config = dict(
    num_hidden_layers=16,
    hidden_size=256,
    num_attention_heads=2,
    num_key_value_heads=2,
    head_dim=128,
    intermediate_size=320,
    vocab_size=9189,
    hidden_act='swiglu',
    norm='layernorm',
    norm_place='pre',
    norm_eps=1e-06,
    positions='rope',
    rope_theta=10000.0,
    rope_fraction=1.0,
    qk_norm=False,
    attn_scale=0.0884,
    bias='none',
    tie_word_embeddings=True,
    parallel_block=False,
    init='uniform',
    init_std_qkv=0.0414,
    init_std_o=0.0,
    init_std_up=0.0414,
    init_std_down=0.0,
    optimizer='muon_variant',
    learning_rate=0.0176,
    lr_mult_o=0.732,
    beta1=0.9,
    lr_head=0.00888,
    max_grad_norm=1.0,
    warmup_steps=200,
    schedule='wsd',
    decay_fraction=0.762,
    decay_shape='linear',
    final_lr_fraction=0.0,
    batch_tokens=65536,
    max_seq_len=512,
    doc_mask=True,
    train_tokens=251100000,
    max_steps=3832,
    dataset='wikipedia_en',
)
MLP neurons of a small language model. Each row is named by its layer, matrix (down: output weights) and neuron, and shows model dimensions 144-207. Each number is 128 + 24 x the weight over its row's rms, rounded and kept within 0 to 255. A neuron's up and down rows have the sign that makes its largest values positive.
A block is one neuron, or neurons of one layer that tend to fire together. After each block is what it responds to, as a language model described it from the Wikipedia text at the highest values.

L12.down14 [141 124 146 128 155 116 120 103 127 107 112 122 149 113 129 142  86 158 138 135 141 180 105 111 163 180 115 147 136 157 122 106 159 120 116 130 103 124  72  92  96 127 139  99  92 112 133 174 136 144 133 177 126 152 136  90 108 126 142 102 142 163 112 127]
L12.down46 [143 116 113 101 133  75 142 124 104 170 117 143 101 173 124 152 152 136 116 126 116 135 128 123 109 112 117 141 117 102 151 109  97 113 143  83 148 104  99  95 108 103 121 126 127 134 142 159 120 166 102 146 131 121 121 161  90 127 111 126 135 152 145  93]
L12.down87 [105 140 133 118 108 138 127 138 124 166 126 107  84 147 146 147 146 142 102 117 120 137 147 150 121 124 120 143 116  46 124 163 126 117 119 114 146 143 120 122 120  81 147 107  90 119 163 143 146 150 148 128 156 158 129 121 118 100 164 108 104  96 111 146]
L12.down95 [128 138  96 133 133 145 124 110 105 169 130 155 143 125 166 111 160  74 166 168 138 162 105 144 152 118 161 107 168 152 143 114 125 135 140  94 109 154 122 119 122 107 113 133 150  72 113 145  91 150 143 128 104 152 149 133 138 139 119 106 100 120 156 156]
L12.down102 [148 137 140 147 122 131 143  88 101 123 143 128 125 132 135 120 123  96 144 145  78  83 111 116 161 157 144 153 115 103  90 104 109 133 158 100  94 119  95 114  81 175 128 128  64 134 110 123 115  98 116 123 115  98 110 168 149 116 100 117 140 148 125 118]
L12.down134 [171 105 106 123 123 121 128 136 150 106 141 102 130  76 159 116  85 134 166  82 126 142 118 137 167 135 133  92 145 130 119 144  77 108 127 151 135 168 115 172 105 114 155 104 147 146 144  97 132 128  89  93  95 120 127 143 148 167 130 149 133 168 116 151]
L12.down150 [134 127 111 151 109 129  94 136 105 125 154 125 139 120 118  99 131 115 118 125 152 150 116  89 107 109 118 137 122  89 131  91  86  65 117 158 105 148 146 163 129 132 134 112 146 133 148 116 146  97 115 142 145 160 147 113 108 130 142 146 125 156 113 135]
L12.down158 [142 130 146 126 165 166  82 140 136 111 129 133 160 133 116 129 126 137  86 105 145 130 117 141 108 205  94 131  98 138 142 117  94 123 147 133 141 111 137 168 196 145  96 130 150 137  94 120 109 146  97 104 103 226 137 163 138 103 136 163 164 133 138 139]
L12.down160 [ 90 102 129 182 126 133  77 136 126  97 130 138 132 135 153 100 151 166  95 130 117 121  78 124 110  97 143 135 100 149 162 122 158 144 127 102 136 122 155 105 159  61 160 141 126 137 135 140 152 118 164 118 135 144 125 115 109 142 144 160 108 149 117 122]
L12.down191 [119 157 149 158 143 134 150 162 116 147 113 110 125  86  91 138 150 146 146 135  98  87 114 105 101 161 112  74 132 120 131 157 104 124 100 127 107 133 161 132 129 121 155 168  87 187  83 133 107 115 107 110 109 149 164 138  87 117  97 119 143 158 164 126]
L12.down233 [149  98  90 113 155 124  79 149 169 127 158 141  87 135 173 152 141  92 116 108 121 127 125 123 146 102 137 133 162 159  81  97 102  99 114 103 126 115 128 121  88  63  95 112 107 156 135 136 134 115 176 107 150 149  76  95  94 133 139 123 133 169 135 118]
L12.down260 [122  75 102 123 134 125 146 104 133 116 157 140 134 135 116 128 107  96 133 145 126 132 143 165 136 110 136 134 159 126 105 155 127 122 121 109 121 123 151 158 125 120 136 104 162 160 126 135 115 144 147 148  98  88 152 133 106 106 123  55 119 130 123 128]
L12.down284 [166 118  93 153 109 109 152 157 126 151 108 164 138 125 113 148 115 101 133 158 112 162 140  90 170 100 120 121 123 116 139 122 123 141 106 142 130 169 130 141 176  93 111 105 134 143 122 127 116 157 154 157 110 111 109 132 138 142 113 112 120 109 140 129]
L12.down294 [138 106  92 104 120 146 148 112 140 126 103 164 182 111 183 141  94  86 135 128 121 137 122 123 126 106 133 145 161 151 132  75  62  98 151  86  85 150 131 102 172 160 170 168 149 149 109 102 148 138 177 147 124 123 125 129 140 113 105 140 131 131 132 109]
L12.down309 [138 107 132 119 113 143  96 120 146 142 129 108 145 100 129 108 105 157 166 136 107 104 125 115 104 122 131 109 164  89  85 108 126 121 173 139 148 113 112  90 138 139 176 112 101 112 121 149 153 158 123 109 176 124 110 119 121 112 141 161 164 160  85 130]
L12.down313 [133 142 131 132 127 134 111 129  96 125 131 150 129 132 110 138  89 140 163 139 160 162 115 168 148 162  85 149 111  85 159 162 120 109 140 116 152 126  77 136 141 106 143 136 178 108 132 138 104  86 121 128 128 138 147 116 134  85 124 162 135 107 146  93]
Description: Digits in years and tables. Digit tokens inside numbers, especially the second year of season ranges (2010–11, 1997–98), plus row numbers and figures in wiki tables and lists.

L12.down41 [110  93  76 104 131 144 192  96 116 144 159 190 137 144 119 126 103 100 132 107 127 119  76 121 128 149 140 161 112 107 142 154 122 106 105 143 167 145 147  99 147  93 128 125 122 149  99 126 169 152 137 102  82  81 137 169 122 154 120 109 117 123 135 150]
L12.down49 [125 136 114 157 130 103 105  95 122 103 164 110 126 117 170 146 128 162 103 135 140 135 125 124 100 149 125  90 101 140 107 131 112 154 156  97 113 155  87 129 145 122 121 175 108 112 112 156 108 105  81 118 141 134 151 122 144 140 122  90 149 143 132 109]
L12.down80 [131 151 119 153 144 129 193 121 149 129 135 125 126 160 135 171  87 105 125 165 132 109  90 117 125 109 131 196 105 114 129  67 117 113 129 106 148 147 139 149 132 117 141 152 163 108  97 185 175 151 163 148 116 108 131 147  96  63 136  96 125 118 121 156]
L12.down84 [111 113 160 100 133 145 165 128 140 120 127  94 124 132 132 138 121 196  92 145 142 123 121 165 139 108 115  89 142 114 141 148 126 156 128 135  79 106 141 109 110  67 154 106 177 136 116 115 134 149 102 147 123  75 169 171 169 124 139 140 106 144  94 151]
L12.down101 [ 94  94 106 116 153 152 158 127 150 134 142 145 112 150 124 100 135 139 124 132  76 142 155 127 129 144 118 103 122 152  88 134 131 130 144 159 165 125 118 132  77 143 126 130 149 126 124 140  53 117  92 120 120 114  94 108 124 117  87 160 128 143 118 124]
L12.down128 [136 122  98  71 112 119 102 155 152  98 189 165  76 115 175 118 110 136 149 111 113 131 127 152  97 143  98 176 122 130  86 132 131 123 142 161 142 142 162 126 110 141 126 123 109 131 209 126 156 111 137 110 142  80 150  62 122 186 154 141 137  91 132 148]
L12.down152 [114 111  93 144 127 110 141 150 165 115 229  91 131 111 136 107 116 127  64 127 159 131 140 105  96 161 124 124  93 121 130 125 161 144 150 115  91 104 151 143 102 105 120 138  97 144 134  66 144 136 110 129 134 105 137 119 146 156 182 104 130 138 110 179]
L12.down154 [140 157 136 130  89 134 126 142 124 128 127 155 128 137  93 162 131 153 147 151 147 153 142 129 140 109 113 130 165 127 106 143 134 151 153  96 105 118 103 163  97 183 129 122 121  97 132 140 118 109 134 152 126 149 114 173 129 160 147 110 103 148 156 113]
L12.down162 [112 137 122 132 136 127 105 144 129 122 128 125 130 122 123 138 113 121 171 131 124  91  83 129  88 137 126 130 151 168 120 131 102 145 154 121 106 148 112 128  88 105 114 144 133 152 150 112 138  89 107 132 171 166 160  96 120 120 126  99 142 124 136 128]
L12.down176 [ 84 148 174 114 130 110 128 148 122  90 139 177  90 107 171 122 173 142 129 139 183 101 155  98 107 130 127  90 144 106 120 119  77  94  91 162 101  90 155 161 111 183 134 117 121 124 144 119 122 131  84 113 117 110  92 172 153  86 140 134 139 123 123 152]
L12.down227 [113 125 126 133 122 112 136  95 129 109 124 131 153 115 174 107 105 177 123 123 121 154 102 126 129 155 155 153  94 108 117  97 135 117 129 100 116 111 127 127 108 140 106  93 121 110 138 138 142 216 107  97 142 151 113  92  92  95 123 172 119 119 135 134]
L12.down231 [134 141 173 100 113 102 149 131 113 153 142 120 146 139 138 143 103  95 142 138 138 186 176 124 115 141 129 152  74 107 106 149 179 131 150 155 177 136 117 144 139 154  94  82 154 145 153 150 165  96 110 118 112 113 158 113 112 143 124 101 148 145 114 116]
L12.down287 [176 153 142 139 112 114 113 117 132 125 125 141 173 124 142 120  99 158 128 110 124 134  92 147 138  77 134 187 142 106 134  69 145 116 119 174 131 165 126 133 104 137 157 188 140 165  85 192 116  92 132 128 110  90 103 132 115 119  82 131 145 124 103 140]
L12.down295 [172 100 133 121 158 145 107 153 128 163 100 106 122 145  97  95 135 111 151  79 131 116 119 174 129 134 168 180 152 128 100 110  89 150  88 122 127 174 111 147  99 154 162 151 103 145 124 111 121 155 155 147 128 100 110 127 113 167 134  93 133 156 133 126]
L12.down307 [142 175 101 108 151 121  95  72 110 108 117 117 124 106 104 131 103 109  92 181 103 110 100 140 120 101 111 145 126 120 143 130 159  98 137 143 149 139 109 127 131 121 135 112 100  68  99 132 132 163 144 156 145 125 110 124 122 112 148 142 154 147 133 112]
L12.down316 [183 105 106  85 123 146  98 141  87  94 169 123 149  85 147 158 106 112  92 152 142 108 153 142 101  94 118 112 101 142 128 125  71 173 102 121 141 135 148 130 206 138 114 130 160 144 119 131 123 129 137 135 119  78 134 114 158 100 121 144 145 156 120 154]
Description: Auxiliary-following negation and modals. The word right after a subject or auxiliary that sets up the verb, mostly negators and modals such as did not, would never, won't, should, and infinitive to.

L11.down50 [134 110 159 124 171  88 118  89 121 124 107 102 159 135  89 154 117  85 143 126 125 148 116 156 124 131 116 158 180 144 146 133 127 105 201 114 181 148 121 168 176 154 128 132 180 103 124 101 127 130 160 107 138 160 115 118  90 112 151 149 104 138 132 116]
Description: Manner and degree adverbs. Adverbs, especially the closing -ly piece of a split word (stead-ily, cheap-ly, federal-ly), whole adverbs (significantly, fully, newly), and sometimes degree words (more, wide) or auxiliaries (has, had).

L5.down43 [128 118 120  89 104 145 107 149 135 147 122  98 134 101 112  94 151  82 109 162 189 132 161  76 126 122  91 170 111  77 111 102 108 136 126 172  97 109 194 134 117  69 113 143 123 152 133 122 118 103 108 128 117 115 122 100 149 163 132  97 127 104 111 114]
L5.down78 [125 136 131 158 124 135 131  96 160 140 137 119 123 153 128 166 128 140 107 160 146 138 102 174 106 137 149 160 155 128 164 137 176 151 104 110 122 162 148 121 100  78 107 124 105  93 115 131 118  95 143 119  96 125 114 120  94 159 106 134  99 114 154  81]
L5.down283 [110 156 100 130  83 120 114 106 117 145 137 150 128 117 117 137 112 115 115 154 109 118 129 142 130 120 142 156 152 135 134 120 122 119 121 170 156 112 148 141 149  68 118 107 104 126 170 153 147  96 111 127 130 130 153 128 111 148 130 110 105 168 159 121]
L5.down306 [147 114 112 104 153 123 125 158 125 156 167 112 132  77 129 136 112  89 130 109 165 110 121 113 136 136 162 140 119  83 151 132 139 146 126 126 129 100 135 146 156  97 112 138 134 130 100 148 140 137 116 125 148 107 167 123 119 187 127 126 140 115 145 158]
Description: Pre-verb adverbs and infinitive to. Adverbs and infinitive to that come just before a verb or adjective, most often the -ly ending (strongly, greatly), plus soon, still, often.

L11.down280 [142 102 105  96 142 126 128 108 178 121 168 147 147 121 120  68 151 127 143 120 128 115 120 140 127 118 189 124 158 152 106 131 128 145 125 164 110 146 136 143 137 157 100 104 158 116 154 152 138 132 106  77 114 134 156  63  84 131 142 140 132 134 147 127]
Description: Wiki table and heading tokens. Cell separators and words in Wikipedia tables, e.g. the pipe after "Chart (1989)", plus section-heading words like Track, Cast, Cl(assification).

L5.down48 [121 133  82 102 128 153 154 108 152 162  83 105 120 118 109 154 115 140 145 165 103 137 141 116  96 112 127 132 156 142 106 156 109 125 106 123 106 129 164 130 162 119  97 161 152  79 117 141 139 144 119 147 124  47 116 157 109  63 102 126 152  93 106  94]
L5.down241 [155 153 112 135 142 165 150 151 105 102 137 158 153 131 141 173 121 124 129 118 119 140 153 127 113 126 104 112 157 116 120 119 114 135 120  90 138 119 135 122  95 188  95 110 113 123  99 121 157 168 163 144 119 124 126 162 148 122 132 124 168  88  91 138]
L5.down272 [169 147  98 101 153  74 111 160 128 147 160 105 145 125 116  93 104 136 149 131 115 169  94 136 119 101 127 104 142 101 125 111 110  84 115 111 161 131 138 143 154 122 146 170 136 108 101 117 175 146 116 128 113 112 136 104 131 123 117 131 120 125  93 155]
L5.down293 [122 101  95 136 139 138 133 140 173 141 115 100 109 139  99 139 111 121 132 135 129 129 115 144 139 102 108 136 147 164 120 133 164 135 127 174 160 162 107 116 129 131 144 108  99  73 125 105 108 120 133 150 115 158 102 156 129 135 126 130 128 110 123 107]
Description: Closing quote marks. Closing quotation marks ending quoted titles of songs, episodes or articles, often in tables before a pipe, e.g. "Blue Christmas"; also closing parentheses and the word piece ust (ousted, robust).